From a checkpoint of a small transformer trained on Wikipedia.
Size: width 768, 12 heads of 64, MLP 2048 SwiGLU.
Architecture: RMSNorm before each block, rotary positions, no biases in attention or MLP, untied embeddings.
Training: a variant of Muon for these matrices, 13743 steps.
MLP neurons of a small language model. Each row is named by its layer, matrix (gate and up: input weights) and neuron, and shows model dimensions 32-127. Each number is 128 + 24 x the weight over its row's rms, rounded and kept within 0 to 255. Numbers have three digits each. A neuron's up and down rows have the sign that makes its largest values positive.
A block is one neuron, or neurons of one layer that tend to fire together. After each block is what it responds to, as a language model described it from the Wikipedia text at the highest values.

L6.gate431:124155092159192111125143158145137135124153117123114130182079114101167107138124143130119121117131168128095105114143134120118140121145071139129125110159156128100149132143139106150136130098137161168101125121131123109128173094124164124080137166106122123090072140127130137107126129140098099121
L6.up431:162128115111158127129118133129154093142139089106135098120102149154104144156153136116120112115119140136146081103175147111098124152089171098137120142099140075112104145135114173141124065131127126138131118170125079139080175115122108169118124126080094124181162109109141133160107138122117138166
L6.gate1119:144106140148175120159141151092111120134175087127115149127159148168116103121139144140112135109142163129131110113132137099132107138099118102138147127148120117163083091098111145120134156132096117099120134115135127099124137136096123106137163096139113147138113102116105127129119105162105131179
L6.up1119:139151128138143095159125157127112125139170138127208140170124155116126130107162104166140124120124127123161150105117122113125117124165161128117120110142105134124096143154097112161123143158123121119101145147134121088158105148146128132104079103148135170117116121104141109149114128140068141129
L6.gate1439:156124119135156113116150166116103075148124111178114088164135095105132137125116116099117155154165166136140108145113166117114131134110149145120146116129157153148141176138129148124123147126136119152120097082154141149155135129114141122130151158091113128171059095104137089105108141166130137147
L6.up1439:147133107097128139118112157125152130143153105144152086145140147141156142137173121131140157118113151135150127121146113131087090145148112132154132206134151115097099132102121160126096096123076134127153156105131098131148134114099135121151105156113138137165106130072130129127130155158152148124
L6.gate1845:121119110130087150067153128125147160125126149119094103118120129113129127121072132097102145188102126088093129153114093152138071139138135088126156142165144120088119113135154153123115097134125126126085117115166101131138102124108162145102202092151132113130149100141143156139158164128135149127
L6.up1845:120167110129086140152114128183161154099143118093078091145120105076118098094099120111099085079130103123097148096139131128097128143153119097134055117161161084108140126160118100104168088120120125112155142129131128187137099128086128142138140156107095138112119176101166144173144135111109130145
Responds to: Mid-word subword fragments. Inner pieces of long words split into several tokens, following a stem and preceding a suffix, such as occ-up-ation, proba-bl-y, faci-lit-ate.

L5.gate64:172051167122122081161103078147157088139148144086169171123148124165095109112158123114146140174145120160132132105107114129157141142102126133114091150170134136125146129143139196162168145122108151139152102126105149141113104101119140128175123120147133127133078115144153078117144121135097115141
L5.up64:125119131170135109134124067138130169133160113137137117158135168142112139118146139120118132157137106102102091102111084141106156147120172112132104116101099119109166130094158159100129145139130174099115134121148138183108106123107085136103142076121113097139160103090119103146116173073133084161
L5.gate563:138123123144145099123127138133131206142119111101122108157132158099105132114152121191162119080137117104080123145113136122130116136108145092126141132099135104119157147114161110129128160179142114155131139132156115146157091127125137145112162144152115163141115122147115154115120087125103144164
L5.up563:136102137122116099148073105140145110120160116113120121111157138131146146155088084125131171099109121127142139115129121127138135165121147177135122150068130137140116108133117118152148138154138136155123144111132073131204154118105126143090106130119123172153142129140185110116139132104128157161
L5.gate876:114148152201151158148104123109145153137142105097139149129119115099116121117136130133188161162094149112110083083144161139085136126118092148194126119114107128134181176105123122129127119111103181129072093149158149109165147159125149104123131130138170155111069116123157122138122070146153099120
L5.up876:135133125119150156116149131161152115107147162126137154111153183121147110095091125142089144142113132180090088093116145142136114100130115094161143111107095206109101115145134134142117130103120102109134140140139142119114124156134148123158107138170114098145129102121126099120130131153079199096
L5.gate1021:146132117147047106084125139119149095155122119138109145193140120095131105142140116104101135120081123127132158123095096113188104136113122142107141180166142099101147170123140168119155088093125119131107122105114102105131128140142097146122137138124113140162140124174146117100164125141120175142
L5.up1021:160162112138129106156089145129166132122076160141134130124118154186133087106128103169111136144098102149104162095102116128113085155094148118098138122154078138102119136143121125150060088113142100170122102139133124122113154095161126145138100098169110150173150121161116142167121140088084172100
L5.gate1303:132130143145140140139125129134140092161137127168137110108127133147152159119145130091139087146153169094163099101098141119148137087151120139109145156132109114148133138152113152153105103132116121120148123142151163119124112141136132152112166100078122142117083096171113099076120167114111141154
L5.up1303:164140137110095102130163144142098164149071115141140113145117132161172086098146142136126121119084102097108143103177112120135142098106165119122071158095128112154103134125113159114106149114159136110107116081110146111161119106182153122175161095115144118105191111102119148110150137122121112144
L5.gate1744:114135158121068127106149113157128105140109099102075087121149151142145140094136126123128164194187106130150116127149163152139150127162106177138117059124136122095144156112146130158154127125088084118122100135166112094160101150135108118126151153152090138113151137123146129129127137117127170131
L5.up1744:110146082145158121127154142151113136128108115145116117127161123129119127180148140112130124100102105131120130106119142147136137109142151132077130128150089079063099136121112134076115154152163097145130108148119102111136105129140108131148136138096134107121122118074096137089158166120115127112
L5.gate1764:110105141066096122112120127149115118155135127133162152117151142125123121147139135139111146139176144099133101149161116133142129131122125093112152155108112131114130168134136148116111142114154138132096136116128163153141112117125135114099128165119133157092101106146123126148109131136096153140
L5.up1764:139125135142152092123096176109122168179136123151126131125158138177099124113105117116151127160118173183104127102085097088142109130107104172126143091166127106108169182105107130162098129086141085130130108147146124155107167145100124124128083162109140111171100098095131078145123107103105132118
L5.gate1944:137135114190097113123158129099121129145166129138147123160100144130130149105111145134103143112120151145166122118137098076133126104145141145127139148109124116118145170125111141152102157136135130142102044151096124129122184103135163123126097109187096150126177129134186089082078136151142132118
L5.up1944:126111096102123106117177110116122185149157097133152110094119118133116162133158115132114138153118091147136151120123120073119158094114124138151142090140142140146102097146108111091149132112103145124129148111149151156139159115140098158114137122207136164155136108126184135099106139132122125123
Responds to: Mid-word subword fragments. Inner word-piece tokens deep inside long words split into several pieces, often "ti" before "on", e.g. consp-ira-cy, interpola-ti-on, prop-ort-ions.

L5.gate364:079093125148119148133128119094095135137150127153097145136112124108156111158124112173149136100117139123174155118077137123151109122143152126151128140130152102079156173124095149125126089134095091094124166124099140100135142123147112132103140131148177097105131124116120098115097150127149119104
L5.up364:148161131141125111159135148148100108124107109108097146110118139148116150153154146109124108139091137136095167144153177149169106109133087117119129108150159126134157164112129126115163160166151152125124161165122167109106116145128154130137128141121117129123157127140125149088154150084094115145
L5.gate483:150125152175105136126135129124126128128148108121120150125162094183121122113189090139197117135158113133067176132110076112160138118119150145203087107113137127124123146113126158146115148073133100105152110133106162168127138160098126165178113143157052104106113102137131140089137119122124155078
L5.up483:131133103132157129116121155108132124125133147117113138166131137140116160124124114136153143131180098121173125115132039144153131137112135102139127075137093131164096130106121135165153120178114136118120136097148126120179089121128151137121131138092130104130146159093118154105157137121146118134
L5.gate537:149147136103146182135108123120115131131131122107139099120141130112080116136135129158126113151097141142128108133137149132133091116182142164082095106083159122153182110148101158127083103126111116142109111141114143142177178120135128102123137145150100112128125128119118110143072088085087142143
L5.up537:121131140142112146134102149143131137119109151162144117112139113106139122101131160127107149132146136156138111109129106131157089112154112149111135127124173121121146154121080151147058107163095122092101104156141113124140118089151111136139078141098108083158119153118091111126164133124157122112
L5.gate1064:102138160102170147083126171115133153142132135146103115140148153071122135138131155171153127133152130152071126114105119135117145108169090112096143162152102101096138119122094139146133099100109156124132105097134134135205097144133116140127126123093098110153135131110085097167112108155138111141
L5.up1064:106139116100152187159128128114152174134159108115083117115140109145137168144117130142114131162131117155134107113125163132158173091158144080107103111164105105147141169127141154142150167149152152135106143146096126144161107139154152098141082141125162112079156112103168096150174130125121166139
L5.gate1185:122108109125109094123144140142122081105153167111148146123159143150086123129125124108121171121123127095076153144126122144108092148152159124140142160167122108134100107100128111130118095161124135149132094131094144097125176136123139156139131145115111123110146125176146109163149144103125124129
L5.up1185:141128158093152156141118109135122140118155112120124167154129197143142138151150080091092128088125135081145119099128057146173108098122151141069091135121126068096138127076121125130134154088095132112134135080124098177142146160142125153131096144120136102097113126149113087170155154178177117097
L5.gate1268:158096134112155136101151096149122101135114117212086111127120096129151130095090113120141150125111098137144097112157106098170112117137144121128110188133115147163130166123103110145119109126118115114112144140121098136127147091147134164116126180114123120105104122096164159122123169118139079096
L5.up1268:195134158089146125112159103119114126122113123148089126127152134165154174136167116108128125134115135090117092165104101120101091152165174178076113120132165135121131147130135152132120087125142165114169113130102084145144119120127151143135131155114128111118114160137108141108117106163119060095
L5.gate1495:146080133130169120118121123151092137148115172169118125144132078142089091152145121163121114163127121093120125127162120121128134164141113148102132156144149103123140115158146102121098110184111119101190130129128100167167108090154108119095143131103141111138110117152158136118189107180180083189
L5.up1495:166129124102108121113142163135134166102128086107087083092179071109118116133082086132125130141095114167127103134136130108119143105113128096128108181103142116122111115165155129113127131129135138143149136117123077137092125098109153166133138097120126140132117171154143094172151095103117139123
L5.gate1755:177124134119089131098130136130128108116143118182099155148116130090087122110139107124127092177111141113137151171124150158107123135114116117129142082131160125159128133108121121155133109165098117136111153137149063138114115134154123113140110135083171174092142162130147103127163126129139153121
L5.up1755:081153063194112106138123135138150113128136099124116104148084161103115092195137160095136116140137105133140162143110100154115149176152122090122108164141132105107204117154110102158119186106152160125144092149106159168166102133109107140125097154114128098130166161160169113131143133129114144145
Responds to: Unit-notation symbols. Fires on symbols inside measurement units such as the ^ in km^{2}, the / in km/h or pd/sqmi, and g·mol^{−1}; weaker on mid-word fragments like "par", "aly".

L6.gate160:137102138131126097121105118103104131104123112130146156104125126123120135173154143146139144107095075124121108138102120121116183101131119114153147147140165131109165104127053134143140137124137135143164139133130134136078139111117101101125102127133087158121128139101163159075135117166180141116
L6.up160:125138074126156103146134187070095101119141161142103092102123107111166136119085122142134094132065125106147159153140108083058086085130098135095141125131134135141112158159114145153098142139116123157130104153125162103117129098119092092057112146159085122136095145135130102128088115118133113120
L6.gate1061:119149121159113099149160096066081110167133122125081161122169162152102115169136122127118112135140108152139121157137150074167158123080096133082130117142122088159126125133132135124146133137102123136152139142153132110160142120146126136143091116136140123061122088122139118128135138128137125138
L6.up1061:084138085141122100160156157117136135139138134170147091132076106132108106102118104097123149171110155159120111132130132128140210144112118119115154162098120147098133135126152154147181141123108108122150120186142129147130136090112117108150126143111095118105122136115104110151141146105153142125
L6.gate1330:113098108130153126149136147158076161126139157168126159102125113107136109145151092132121152153134118125152138138108129116131127103132136102124119114137136128093176153152103179081104114117129125104133109144115079125104211133127091136151092149146110162105099099136158123126115111163149099138
L6.up1330:157136132127116119118117128147144120121154132064150136102094131135144117144117150109150132145134127155153132144158149148116106161107140136135123125112143121148179127163145127115183114063145118098142123158149089070133163118095166121118092122152107133128132095164147095160140145130113108128
L6.gate1607:126127147107148159131102098097145120125167142150141075126090110137133144154123108124137132132163138104080129116123128117114111120121113132121123141148093120056167144154098121152117127137173130140172135157135142144125129122122137131153101122103132174124110063130091099150127079090182121138
L6.up1607:157074180124116148144138133112132175123150133167130123065137125118150134134153126126079149055152100109090144155153107128088090137129112120110140141142119127096160159136137136125129134127140116120151115120115127144184119139121159131149157188120088125104128157116153120130121089110127143156
Responds to: Mid-word foreign name pieces. Word-internal pieces, often accented letters, inside non-English proper names and titles in tables and lists, e.g. R-é-volution, Cat-ó-lica, Hurac-án.

L2.gate211:121134111110095139115118163102115100171129127162141112139135144143095114145109104137130103149105144142127136126110110116097122142117112130108110145097143184131102134118128148125116128146126119157103128138149114096083107109128128125127097114123170131101099165123146079159104114118121116125
L2.up211:186109149119078085188086167106114144146159132124099076136105123104132105120094156122154115153115082164114139146100177148143120138094144121155118140118155133145117117137128108079072124124142143141141143149109118129155101122111120135124123131162150098123089165112073131204123121121137108125
L2.gate259:103127147136118104116129089109152123149093135146158135179130164128120141117116105113187101072125138134119120166129126128165129143116153118147111089094139137094163107117123111102114138129103097150154165106144147128171112129157082109135129149173148163152135166151125153110113108139144126123
L2.up259:125131112128139148101125147139140133091134125105089166137110129168150127115162119157107096137129155122132124093096107107112064179131107149085100178087132098140141123141123120133102144149073166157149148088133140141118123120130146112067134114128150150120180115097091153158083102089110122119
Responds to: Coordinate slash separator. The slash between degree-minute-second and decimal coordinates in Wikipedia infobox coordinates (…28′34″W / 46.55); weaker on scattered infobox/table tokens like role, election, ===.

L2.gate882:114126191135100108099161100115105127138118118116164057154138136149124132157105141159124152133090092120184127170110122180134136150102071079133149137119141133104141122138143117162168182140139137168144111153136124089122121158125135178129093121090120090151092148123116136124127150143150149117
L2.up882:150167168137106151099085109126108157115096116143160122125110157103155100143132152127121095140121048119117119110064140146160145129156088096153132150120146137143152114079101160133127129121108174115150185082091122140117129167107122105139128101134109119138113110118173163112122117143133183129
L2.gate1881:123113130141141126149160128175131135157166140149111125135122140155136112130136157155118116125126104121160142188080126137111136142140125157137098142139145096110103134130194113131113145132092138109144124149076168152099111126131123163165165086120134141118127169129127135131148165128130119123
L2.up1881:114123129143125125145168160173071162160103128116183145123112097154103104126107155115137086106098073119142136142108142114134130083131117147123162143132137077117117146071130117133138142126126182148148129130095136168093123110118138166105127112123160141160107120141151118134148134126140117139
Responds to: Mid-word subword fragments. Short subword pieces inside longer words, usually mid-word, across technical terms, foreign names and common words, e.g. "oti" in nucleotide, "ki" in Czechoslovakia, "oki" in looking.

L6.gate553:119186116085125140106112135079101118131130145104107118091142088105125099098087141155138144159124178115144139087132142114161071146131099127108104159138123138116131080140090145121125110120149154171084116141076110161119213159148145174137105126105097117161154107151146111130158058142110132114
L6.up553:149078143128143134121117135165107117115130157129141128134118125159140136112158145125107124074143125125096119092125107116087112097156114145118153153157113119145134112090122144176128113113110111120175122186106117120136126128107164165142120134188085133165113151133140121153155110103124127105
L6.gate980:122147178144114118090164112120111158132125133122102110111129130147140137130174135102094119115119120119096131177106110097109123147134143121074099158108125131128107125140085078167112105124131157107111115175122131148100146098163095085134106106154152137127190139120116142133109111145062126144
L6.up980:159116146126140144102100133152130129124089131117135141094132115130097119135133133130131142123136133102107100143121105116114145182149112095170142130172143146136114162099120155099145114124103116148170133130087158151102113104154149140133133091142093140119095078135066130176077147091168137173
L6.gate1165:124151128166128109104147131160136154114116117127109114094117117099095123129115106101160114156101110081158128116161152118157155130145129118110098114150142133155090137093159141137090168129123160149117143174112154120135158135134123137168095159090111134132133133097148101153150152121136161118
L6.up1165:127161145144110116114156120149107092136112130132102137146104051131128106177118141101111158137137125118135120126147152105109178139203162114118063117158150077105095172121164155133162169125131158146097110132104116144136152137112135129113151152142138127118046102119151120121140170110107181159
L6.gate1375:143092146108144141116104186104119143152097129134128108132149166105094137139156117144121161102110128177125128187081146102110149165113127174168109127110127126151135084131145139150113118117159118159144051149117136110137180097113160120189140163148139096132135115108127087055141141114108081158
L6.up1375:116132073130156161101152122136113110108121165128136134125120160148111099106154110120151130139126144140155149166143132131173181102149131132125093135153123104119116111124138136140099152129138137172104131128113145125115112142114139113180106111153159083126108117110135115107090122074130168097
Responds to: Converted values in parentheses. Numbers or unit words right after an opening parenthesis in unit conversions, e.g. (77.7), (24 km/h), (77.62 square kilometers), also other table or infobox cell tokens.

L2.gate1454:163149140090156147134105206114157102092108129137085133126140106127092163170130165103168133127159120143134137137106133141127121127157082110120151135102119131112095126171153135110083137125159123147102136139137134137109123086129142126080124144153145110181127157126107139116169165157154153138
L2.up1454:123162117081131113106144182108138129106106110090110070109129115155121161139148143101156132156129140154157079137119167101110141163150116085074130157080120138126101102158132133152132166120130134121104136138161140133106118140138172114124088140114169087141126109102153144104173143165122150104
L2.gate1929:137133104098103129108133151158119145123152109144126174114189132109091169153113135121127104148099140128137113164145136133104113154142111123133105160142097133167137149116107123117121122146123108100089112108135086125128156129112154091127171149161124148150133095135131150107122115130138132121
L2.up1929:134131119107127115130121154091133156135132115160128108148177114106128155140124163100099100124124115114141131154134136094117107131104092116147112147128131139166199137124090126145119064169142111113120102136129116136122153146132176152150160169078141132154104085135126144086099136149127162122
Responds to: German-style name pieces. Word pieces inside foreign, mostly German, proper names and titles, such as Frankf-urt, der, für, Schä-fer, plus similar English fragments like de-rogatory.

L6.gate100:110106144125153106127088123133108143124146173133099109102156154131120117153112138124142138138103070057159118187138081084143126126148085115135132131143101110090155117100134123139084142135105140136117095158090145151177161114138145151114154141162177114163135142113155143119144139138125123138
L6.up100:161160136128130136119111121130085110110117126112136121146150065136159118122136189137129088110142109103117149142097129125122123086127122123128156142132105135135164104095119124129123158133144101124098131106107142126143116108085149122126126128108148167130167145138129106076161118112137150122
L6.gate713:147174136177092111100134141131134117130105096121135112110094149120135142106155146144131102115154183120117124134122141151129151138137156128131154078134176141128106151115122110147133128097164134155118136109104082099118133141128154132126103149162106125153130092103104142109146150159134098118
L6.up713:158118160142155117131113146117103100130123139136133135122125167148111112130105145107085137131142139111099117133128133111173110124152148126167166101118122135133177104132141120116084120136081135157093127129093142132149104123157159132060129162158147121113136080151111092131105153128096113184
L6.gate1719:155102118133125135108087129143108132151094123160178156111119096154128116117150125095128136138109152104140084140128119146133091136083140112123070127141095118104119131116139092120123139090121154107124128136129163142111136134104142164117126164115153103142138139136114117129162119117160111189
L6.up1719:116118126106102107099087146126135127134168099137116155127145120135129150169107133122127112140161144131151111163141166129140144128149101141162139090145075134143144109103129125112132140092148135116154103086151159105124116135108173142080107119096117168169130127127126170140131126123131133125
L6.gate1976:160131156091144136124105140116131116177107130115143113181149134112169097117131108114112092100131125117146102135129114095123110147152138112117106144083117130154105155110155112124157150119079094110140135151140155165092096110110163128130143119134116112117137151133164164143122121112108162096
L6.up1976:124151118160125104099111131123098149106125121095111199109131139123075054134107116093187133160086089101120099157087116112133138121124067110128165117126092165166146148144115090091108192146140095141126159098162148090080099145106164079170122129147120162139137150138111127145105119158110145129
Responds to: Leading numerals in quantities. Number tokens, usually the first piece of a count or measurement in running prose, as in "weighed nearly 90 lb", "sold over 11 million", "around 250 kg".

L2.gate98:140099142139142093132119125137155075134117125102134149084126104119121137114104148152122152102135131054136144177142098149112133173118168123177168119119127110183126158127193143123163119118129116177116160126133131137129136106133128138163108171108124175145117160130083089113121156093170112136
L2.up98:151144138142128148134094098140170129103109091151131115111135111138128129107108152134109160059119161131124135108154123140132116128111144164089137133131143172109127122163118135113175139084091112135145123124104126108160112142117117132118136142129148174143172086113128103116130144119099176116
L2.gate1021:146120123131157066108128105098111139098118126146141132132165110122163138122137154131155135126137133115122152143096121112118151156138123176110102115126148097160136122083129106082157122115117123095147105140105131132142167110154151126122111138146150132083123147137146099130140165133117080132
L2.up1021:150113099137149129164152136115146183113117112154133129113136140104144132121117111113122100116130163140125116131152149118146111155138097118124139170107133110083119137134140101122125152092166166146113156147072166134104117127138116153118139115116130147137177093128115164134112196157116160161
Responds to: Infobox coordinate fields. Minute digits in coordinates such as 5°48′ and infobox field names or values like Education, Region, sq mi; weaker on mid-word fragments in names.

L5.gate522:132111116138112105108116138151149115146164114107083142089156127156123147143116125142143128152131180137107103124163199129095166150118117144149130135125099110103168110159180122119150119136106077122120131154104125148170095148134150100119124141117161123118185107110141135103155127143125114165
L5.up522:149113137119101129100112143108098142128109108135159139159156169109122112153139150121156102131125148083132104070178147107137127107169153160155129127133151157151157100125153153125186142172095130151145117143086143127165151094142129134117108107116130091098153151143178146100136143113092113148
L5.gate912:122163121131152156129143128148141131153118090101135098132113136139121121081161105100108095157148122160136152126132144137189133155136131172085100145149152174091104129081150094135137092127115163156171076109098168119108103110101121139131146119136112132143168160202135099154127130105176117154
L5.up912:161104105120122094123132143115091115116103100125149110146151097168099123085181089127108097115155111098167123125137135110130134168124124120173096157169134100158179147096162131135147131107116109144136136156123132112140160151105116147082104141154113116149130123147111130102102146138114128122
L5.gate1087:143129155092133145108137150110151160084160102150122128126132102110113102168113071061133138114130134182146146111161133145171097112066106149126117097141154119150128170106182133112094125116157127184142128108144147123151084105143113103140157121162106124093125119124106142189191129112132154122
L5.up1087:130109132097121144113115102139144166135129143148113141144099101129141125134111100144137127119137138150148140139128136115093069112124109114160142103106130151118111098090125114129102167082139128126120114131114109146174092085114088155137172136128112117097136160127124176160164118135116104105
L5.gate1353:164158122144099145171120150134134154150134137160134164159112123080129124158136124135148134138141139104116120155127140149125086122141124123097128144096138176147155080085097119117144092153091156143119138099123161127117127146158091162166114064125097130112139184142101100125144131082161111105
L5.up1353:118104154122143078151088106144114142139088156132134128105145151145090150125100100102142097147133107156112120204123124124117128122123121123117117186142112158138109104138105088141150113153119095117124118112167108082136135097091102069112100154153115119133134129115089112117098139071100111106
L5.gate1665:119128119102129105072112114125143099126094095154133123130127159151104116134143085079143148096102130132175114126115167108121114101131095156126097127128138159158116127181151164125120126131115132137102109136117117121133141117091085096114143103091107150112122134108110164162148120097135122190
L5.up1665:134156105124089121112141145154182111133132117165094126096119142109079119104137083114176112083122124141143127124166101121098092141137121108119111101096153134135142147103127147092139155090122126114158131104084139117146095085130114077130123109179130132142129114154128091126106085108118122154
L5.gate1799:089148117103107123144113116098130123153101143119110078155175112116097116116162083097143121094110116112116126120123118115134089108100100130106130136098106149113126155138124121114147140095196126124113137092138138089129132135154123106133113112119100131090122131127137161125109172128120104111
L5.up1799:120136094051080138135116136101156152138104119111133135125118131064101156119134134105128090143166085114114156132110140100135140108106097112146148133130138157165149142142135159101109151129120127129094137122115162128174112111113141125109127117135149096146133112148078145124177154113114111118
L5.gate1897:157152084095162169147126147095121171129151117162146115101170166123077136108152132095153118119127165110118109138085133141143099128161117119126117148103098135138143137148119135111118109085125134155126115141159116127180119213125091134154169147122142112123122147106094118147107154115148123131
L5.up1897:101151143131126108076125142130131089170142148128090087163140142146160107100123152098131125141141142126081132155131136130137092150157100169072142156108099087146124105122159101117121120128148102121096107156121122136130151182125150123154111145134114144073108156127123125105131140124118178142
L5.gate1911:098158144096140134170153142158115149132119134140118150104111105125130176117140137150145125097134130124133098147147140133136136124119125086108159096090152124150084155133104119141113097105091138100136100164107106135130094124171097099134152098122134121135102148103157100097131110142099140118
L5.up1911:095134155092143111104106141119153094144088137124165122155113155113161162138124095164131138166086149101116120145140174139113093113097130137113134140142132140156132133122151106118141107125122148174162181125099127119125130159177091134115113162126120130137139139135152142120152184123100093090
Responds to: Separators inside compound strings. Mostly the slash joining degree-minute coordinates to decimal ones, plus word-internal hyphens and prefix fragments such as so-called, re-examined, Inter(ior).

L5.gate138:107148111142129095135149108139103126123115130085104205102130103108150143126133139121128085159128140093169091191177131124188114170107130129150091125183052114146133111139100145157125109131158174139129134102180155143122158091100104138116162147143175103119137144084098127103105135166117110109
L5.up138:121146167123094130123126164164156137083154136156067139134106140108083098096123114132120115109137099138139140163130113120175119102089112173146060115169110161131128127132114151156102117124113139155139109107097132099135127128127115138136129185121142125102152128132139151149091080138120105128
L5.gate156:121106128106153126130094118156127144164153136134127133125119121117196155133160139132153111166125116163141137116136110089139140111171140096114147124141131117098097133100133139173149128121145141148134112094145131124156118172114114170188136152112183086147133110135134136135132135118124149161
L5.up156:101156067127134101136142152137159126108140101095121154150114124137148121116114202134145103152164151118098115162129125109154108165175093144170094174141133123131093122139121117130135132083143156132066134125121154098112104076102153173122144125154140120109147117158131121103074134097155098143
L5.gate165:118153134097118142090130132119146120151131100138113117116151124193148138138163123155160133123137138131167086146116114094114108131169105131090100133147144105127116118144127107115137145167115111155108111125135161117107085107110147131152100137147149119155121131144158146115127135152146111159
L5.up165:132127148115080117143131147119130097071153121149073164106157135155161148116109160139104097129166099099157134107137129151106138134130137116125101133112149153139134166139089150126144129126118124117096129109115160099112069101149136157150118121125127113155178124124154120146143115133120115103
L5.gate205:107124109083125134149136152116107128129130131109111124139122125062161090104128138121104118102135059127167129123157121140113134166120154128109157152147141132072146129134104138157094139101138143126105142131115148143152102138122137152160132150110201144110132108091127125139131118131127127133
L5.up205:093127110106130122154137127109140122144113157114096151150124073130122121130119112102132146156141155162148119180119121110154138124117103139115095122164142133120116093197125137186098116152153130142137126104128136094162132116120100119122116123108119119127159100113110144140154120148129133136
L5.gate214:117140116140116126095130106121115147173126092151102136158081145162178124104161088150133113058108132129138121128136113082096129110170121106109106150152135165130133083155089111133140108113138116132108118139125133146184186110098134136147118131122157159087118111140105174114089179121116142096
L5.up214:106114148110076198083125119110117111139149156119139116174114128166123156118129127146129101144094107096132135153127128101137169135136118103122108115104131148160094058157111126141108105100085149136126065188121127122144137149146082119152135133170186133103114095120135125114127146141121132130
L5.gate914:127136148127127130133115168141081123115132133167099167103114108127117091132102090133100151171154122100094129145124147122152144157137124138121101126151139143096121178138086142116125155173139137132085118059179116131144156114140110175128134120149119165124104062122112113091114118170105102098
L5.up914:103095152150109089179148113143129088097129145146150103121132143133156166163121125139114153158144083097135134141143127129089139160116109132100126134161126153101147134119110165107080148150138156105168126137110124136106106153157074111099103090146138132127171127133101116155147105099125128191
L5.gate1151:116118135101103113099123167093110176126145116171103138096131116124143147134150153132133105120128114162158118133153109119110148124117090135136091109145125153154163148142088097139103098160131113142080129133115156106129181096108122157111123141182113112170110120156135143162130122114129137131
L5.up1151:110173100164078138128144151115106102151123128107097150127138092125165124147142145118143135134125129121135121117099156145125120116110107153093130135140130144142130108181097138121120133123123140142068085136108128105158152110152124118142119179162158104132122114128116107106122103134149113132
L5.gate1814:095067144111146134067160155172140103074141095109100152123146135102126119123119146118137138122123142129160142173135161123117137118163071120117115119103162087136117151116128094154154117088153161133082122156116138105149147181122129102149159117121120098148155121125123087118131050125164127133
L5.up1814:113160142150094115148083122171129101103132133130133104166180082119121111119117102122124149116143153102125095155055108158113139123103135164165132127105136132103172150136145109128138127148129134131144166115132171112114107134135156116112103116142117066162087102119099130104126120157108108126
Responds to: Mid-word foreign-name pieces. Later word pieces inside foreign, mostly German or Dutch, names and terms, such as Niederöster-re-ich, Staatlic-he, Architek-ten, Eers-te.